Weights of a small GPT-style language model, trained from scratch on English Wikipedia: rotary positions.
MLP neurons of a small language model. Each row is named by its layer, matrix (gate and up: input weights) and neuron, and shows model dimensions 336-431. Each number is 128 + 32 x the weight over its row's rms, rounded and kept within 0 to 255. Numbers have three digits each. A neuron's up and down rows have the sign that makes its largest values positive.
After each neuron's rows, "fires after" lists the tokens most often just before its 100 highest values on Wikipedia text that the model never trained on.

L2.gate355:123124086140149135136063145107142079154147104122159097166138133107098109115102134118099127113151112074150137125128121175101117174065103196167080126158090129114101142118134138075225143127117188082100078121121096101119061127107159139149124091141147136099166120140060150135116136137153142185
L2.up355:124114155091126140086184082109090155171072110177139119065103139121135122145132093084080053146169099170206111097161156102096120181086112173135114125119157122139120120131090114107147165137126099133173137094121142110134088138155154129112134109167145138156175126150079177137151190118180093135
fires after: ",", ".", "b", "B", "C", "-C"

L2.gate804:116137133136182135114112090113142027126097136190087206137117142152084106116120140174121136106113123102129126086147106090040089137138121166156121116077122125117145126152126121105117145077145105181117132131090093087133101102148169136152131098179151130125120126153133156147075101164147144129
L2.up804:095135146122099110118076124079160119167176142136119122197072134089156154143134167158087120139115125161181118099140137133144144142127148054131172152118059118186095085112093140195126092082102131098140118104089160110181173135088133160157171143131137111115202118119119136140115135149176103098
fires after: " ", " (", "–", ","

L2.gate716:136115113121121146157115102112131171094151095147164153099110172134125073131145137200159142115198077109157175157078132114059202106170117178074168106098099126087112125153116117115127118107145115168033119108110103074126160107085136123132205105146168129102123161124066159063165091122118135117
L2.up716:092110136150068159142082127127099151123152071143116094098095143166144127174135181128114118106084121112120119098073119097172115122127129146159175127137140098070118076119110094159072181119101123152119216131120091161113173084087143176163209073140120074150111138130161153069089111121145143094
fires after: " T", " t", "T"

L4.gate832:097148122146171068139113123044130142155150059139141107115125157143170148125108161147129084118104143068151143111177145111102161140108108151087161146062142142126106158099114137098138108171144157107098203221135164187156122189151108129085052110085207090119199150068167110185107117175136164083
L4.up832:122119125135156095164160089157149085110112096201127130124133086123158111168147130081111161159081194101154141149166094068089116072112145114101114160117089129124113098108157131091092048120089113130179129143109138117103126189161154113056112205112146133146114166119104134130114128130109136118
fires after: "19", "20", " ", ",", "18"

L2.gate720:108089199137136162056133162118156091148113135116130133138147174069152181079117099106094084097110092124110188167156124145114149165123073146098110149103152116125132115115169050184136150135121075137136104110147117161147133093147124154120087153092169163100137127099081109152093165125131133111
L2.up720:129103118119102109142132144048125156095082096121119151117089090078123147141068109117159151118077028153134148133106105157102131138151077134181115124100157092160151109088124128133141139188102144037156088077077113138076144140155085074115156186134090102143103126108124118109113138107170125090
fires after: " g", " b", " p", " c", "p", "b"

L4.gate1201:156105097131195132111112148133069164135138122152107131201098159080123126091128149090042125133102123134116184181111095150119135134121138111141120118066151123121152128095158148120176105163100094137132133111114116186185119092175203160158058182146177046139153172106087133098114130106103211156
L4.up1201:147094090131122151138151088146116104176092116084098165122122127114096129138076122113112141142136116127105134113102156112117113125097106127127120122114145091132072119113222089152133195161130039179129156189099125175101100136191126171077143208138148136097085148126067139169102132104078177137
fires after: ".", ":", " ."

L4.gate908:114069157144105109107152096143154133095135118100100133132110147110174171117095073143130128132148086116144128184173122191082151069081147130126171152119185139105129070068157111159121124165110065124098127162169105182153129146164158167102094054138113132078183095104131118102111128082138141164
L4.up908:113061099115118151137171072165114100121142166112096156120126106163131121126064097152125086144157147120126174185097180192129153153086181127149138169071115140164127063105095094124135118150110144130118141119083128120139080132181070096170146151093140109102172140098114160136113137147099152148
fires after: " C", " B", " P", " g", " p", " c"

L3.gate171:123130129137113123132187032100096095161116111120182111142087138168142137125164127111134100059132113134167169065232133116096185143145064057163141155102098143141140123156122128159123134104155122115097109148123135106129156094161136125127127102034159129110119135052135139098080142158117154137
L3.up171:081144055118123082138174177127139151147060095106116192143096162173118101146151196150156104156157144108118188165115153070087086143084156153132129120160080063135140132119153092145120089144156111112119132134113086108071148106186145102092118135114179139170113140146178086106115153123166166143
fires after: " ", " An", "An", " an", "at"

L2.gate637:153169175093119102126120062174130121154162149112134110166072141123116163126108079076112122101124181107077208169016129162106143120140127172086140139091124188109143127117078115138169107123102155103138081168095161143123167143094105167096141135162103089130099169149062118147113102082130173122
L2.up637:163121087126109180151207062177122102164113115152105080110130162141093181151092117044148118125142133084070110126087088101122127151109155102080141099134147132113118123093095119092163145132120058151131160176133187168137131161126151114112105134084193138147109153120072185145140077112144170120
fires after: ",", " K", ".", " and", "="

L2.gate479:083085164158158143135115100112125174153108126125146121134149185114119164143101119112154089140109118162126160165081128115099140160141123168159100143137156138082144094044142066112143180145102151139119172151103146143153130143131100093108092167164154121204123141108082074135097100116162111135
L2.up479:147129090133110125147072088158146168104174162094104179058124135099125090145108120163065109156182103112132105166091144077147122156126112160027116155149152123157147170146133153108161130152199021127178187149099138094154117132171080141084128079134119152074115113167105156102139139107144192063
fires after: ".", " St", " Saint", "b", "St", " st"

L2.gate1000:124135132136099190110147108123152179094170107151092113123057105087125168163122121177180139184133122163118195132082099086121187066108097133087125104152104168161111115122099138184166126105127135136122154095105088074115090102085089074129133083166184074147152080068142140100123088148145079169
L2.up1000:153152150080103183186167104146129146166146191112110089207115148165122149130132116150146085116118172106145118111105134059083068107088087095187111149145146126078168093087146108151164165080120120138159133144131166154107211127109084132183168063106124134120174140104098135115101186095118078109
fires after: " ", " t", " D", " d", "ac", " Z"

L2.gate476:137099138110130140142069117131152096119130136136143116087085118130064143119133127134114120102102081183127137121080172075113132134071103198102178160135118167113177155103075102111145112084115219106110138116103121097084136097159120148101158121157131095124186149081135161101133106122143071117
L2.up476:135128112124176107150094140162187190153181058152121114151131131198152193159219068086118117124094111126149153125152113148149158086150133165121161124096141112058082049179165086105137150076131053111127200107177124157153123095131115100136138148157102103127122112091100155131116142076114118126
fires after: " B", " W", " at", " T", "B", " |"

L2.gate860:092080110109158102106118156053161093173122170144103134110093148109111165141105097099110130148088168166115170124100138202108143141094120100130138163120153100092124130138107148143132189064119170163137132123157154103147105117098102148183118144088124114120112149076112066077093046131167170108
L2.up860:093145097127091127122115135154151158142202124176138066203190148103160171155132139102141095128073102159157149120129123139086136114135179148125143110114104136162102213150165123104140109064091076126213083127135136096136150071087131131062115215128126117147147081089110063098081044133142141149
fires after: "a", "n", "c", "p", " m", "au"

L2.gate470:098084124149167148127101123139072141130139087068143114140160196137138099146085114139075076132152108139164227141112169100106146156160043164116083079057115125118080146115189138140181151105121163094140097132122167095153129105130154117126133171101148147206125112133158138084086121112122116088
L2.up470:130001091074148143151106126110099135104119137115108143132141154166167100096163069175093062128118116127136165157088126105167138195143127078162080061196090166107132120116143104118096090193078192065113079149080087136132130112137097113095139119145114164103115145101110139116123174115095184107
fires after: "\n", "    ", "'\n", ".\n"

L2.gate1194:097100122098167189137114117166159191131094160124159121093110201137122164153092106046145155132138089152130124185108132109133148177127089125125136162124154174134136125106130086120132126113172168155085138090065145165176182119131121207123138086146168110152067151105088162206201181122117147113
L2.up1194:134116121113175134121182111129126194114125109110122113112096104104180155158176153074117115133211149094153090170149110088157164156061082128169130107117112128087120138188136138148155145171171150186160120121128181123161173083123146126043108124100126166148102144143127177136139119186115076091
fires after: " |", " ", ":", " on", " as", ","

L3.gate899:152118127143149196138172123170105138128098166188134133141151061099142149156172104138129131112149173107123095063158164170075124101107175152202132112133069167162178189174170057119190142130112124141132112143126150090120140113151148075137073115162137123087188091122049121148100120150100180139
L3.up899:117136156123082090149180095079121112155093116141160140122163142125165120141074069093116166118115119127176155055135112103094082224066088138187155146160092106143127102095072136095129099106139102083137058031062117138155113133086150090052163185096176205124100154133086126130092157159132108153
fires after: ",", " ", ":", "."

L2.gate351:116090128143114172111190047098156139109131158184172129129102180153090129129149131080088159100124149117178105164116199055144096149114092115130155132081131096148152091127160135171097157119141137139177137125097141121154157133129147129085106131200153130141163084133086131095085126132119068128
L2.up351:156150166111152105102116102137178129172130136147096100128089130163165118180191162121123126176177130110130102099129115170131098103148085093135131090123131089167149125153191114143158151147120179141092125112134146092130161077170160140164098139122171143128171131176204142097130165096123072097
fires after: " U", "U", " as", " Main", " |", " Un"

L2.gate683:083132076093129136126124115085112162156094103158160162127134073167064117128163127119117120127123165109112076159106107097128140139131134152085150051109123153087169102062109050170070065115088087087164140141157156120164119104181161121109101128204156145074151122104123101093171068135141064079
L2.up683:098149137139125120146097098137054164090096142069095188112071073184100205143191160089159088147106178151181111140127146142167113185144126157144095194187104175115117137154097110195110095135101076114099098135122105112146108134106108110078117070122117118172174162195143112127115125101066115126
fires after: " ", " D"

L2.gate991:136162122155129148132172058117150133158174104140160112107107112132161106153089079029106163142131102089071166111112121129153142129112129162071125127145160127131122090088148132075127133067122041101101181096075141165145177187091176162114131097155105077093125140112092114195174170053121123121
L2.up991:155120157153139135135133129175129129140120171128155156113083165129111105159138137077072141119105099119120164134175097116144080089145172207121137081171157202139160162128165143100097158173078202166098165165157110162119116159169173159075098148174138140177091141165086130147147131102137192097
fires after: " the", ",", " The", " to"

L2.gate412:157142116132132130184096089099171156143155109160138111137092171140135171125081115078041130132094159109151147147164143108113142126119142156077208166037115167142114122141097131084137160118081136166129127156108139119130150126132135137123099117089201049079117135147080170116103071103073126075
L2.up412:155139146156101133105122114151133157144184152128154110127097089059131083130160152118095131196205120113131118154177171105172118164119119198127135124139090114165119108137119099123199188140117125141094146119107094076115136134115142099085093147125132114125176122140139167186137171140156154098
fires after: " ", " the", ","

L9.gate146:117168167104129124114150083105096141063166090128139128109100098089176156090174149139163149066091093128107155156112112121091070096145070106111135150135109158146175138125148136160197108139059192101049135140124079148088138182153146105044149088168157126153109131122117117122142105169144132103
L9.up146:122098139126190118149164152113143118183133115139179099109114142159158156113102212066081078111211137131118114151125082094143169111087072105121123136086148122133160136176102133089146132084120185161140097103140117105152100162063096157093129169149113177143114137054168126132171158128167137093
fires after: " |", " ", "."

L2.gate538:033113147109099142124106098086085068113151139106139169131134119188115133146109136151134116198170131132125138141116118178098183170113146155071126105196098120097078091107130111143151177108110149132103079118103138172143162096131166109127170163097129125138171137112110130061150083164115119196
L2.up538:164127048103153128104116131175145200183155114091149129139118193152172109127090109160107150132130141204121177184099127136109154078105080152134155154173178109136182087161052138150119158193128189126069106112124101103121109129128155113096132098154138100164093165163112121117129111106118136131
fires after: "\n", " ", "%", "'\n", "-", " University"

L3.gate638:083120112167150128128136101051063126132121123163080149095109142119147136119079103084134144138107096137067128123120125137125166146160106109086197112082137198088086098110132157154101133117165071091096064137092157178164102127131149126129089097073190138124139143090125086065138130157080064118
L3.up638:140133105091214098156112124112095174105152214157166203151150159135055136123151154120128163162105108091149109157154157100171125157128151181141192180152058089168114181107096106106086128143131144139108204120060140063186156114106114085105116175149098116114142175113130095140122123144139152126
fires after: " ", "11"

L3.gate705:108058110141111154165145118119099159158089116149168082140103147143087062179133143181194105118154107146101141107113117145135170124097101150124158108111161172047133130110107130150111120130117173113138109143121143166157154139080170156182166081123212109132142150096126117085087086170144096163
L3.up705:133120158122067090086143138158090065110243115118131118149128202132117079148092124140092147120116174141155142122125163111139157138093162176029150120106195072184092159132153113112092118090147075134189183137177117127111161098166145115193118082101173083130101126098169169183103115168045147105
fires after: "10", " T", "20", "40", " t", " Sh"

L2.gate299:137122146174119176130085146143102128102110089131152103119102127116122176202145173151075107101182137119112179131149154127101116110102161101164093161125102172124183136151126086088195135162139158165074129115084113162098111065136095105155173117123066062136112082075128122161102186133156141155
L2.up299:090087095107130122055181180070121196156135113090150111184124130122180125156119133136065127124137152192172164034132162113122192123139124085145163136126098171108147123196131118201075171087177168103078108110137135162159111175131088141176119111151129154152119136117154135102144117171104109084
fires after: " |", ",", " "

L2.gate459:064104127153064119118158068045079147187105080101119117124156189125121179169148127150126105148129097138102190121126179155113113125209129162076120159110161104072101075105109092164109146128124173107130138121188143122089142128148098091131116116134131170149149176116082104137164160119194146131
L2.up459:189154026144205104135132152053149087124101149178131133111138114160170086065130116115070160102092094145157136161154127125125111121132109116102123135147124145162155178138130153115098073072155158101170130113105143186109153172119096107125141130078159085175135101086153125120142109133087155144
fires after: "20", "ai"

L3.gate948:121086159149134114148132112041119088109094141169137143156141118138082149171086114064110154196112165126067100173147092128148095188132148090101149082142083124117104134093081162130145126158078110093111138081125121096175126170144168135177137138094183082182143140156094127125161119128158075111
L3.up948:209124118182169127078114091106199146140101161129092129130102108144123125171223066159128133135109059111100078144152138168143141110129104107163196118107137104113155172093117100098124146128178103129066206093157102124149153123088116158142117067149171139103129150097069087196114128154191136111
fires after: " "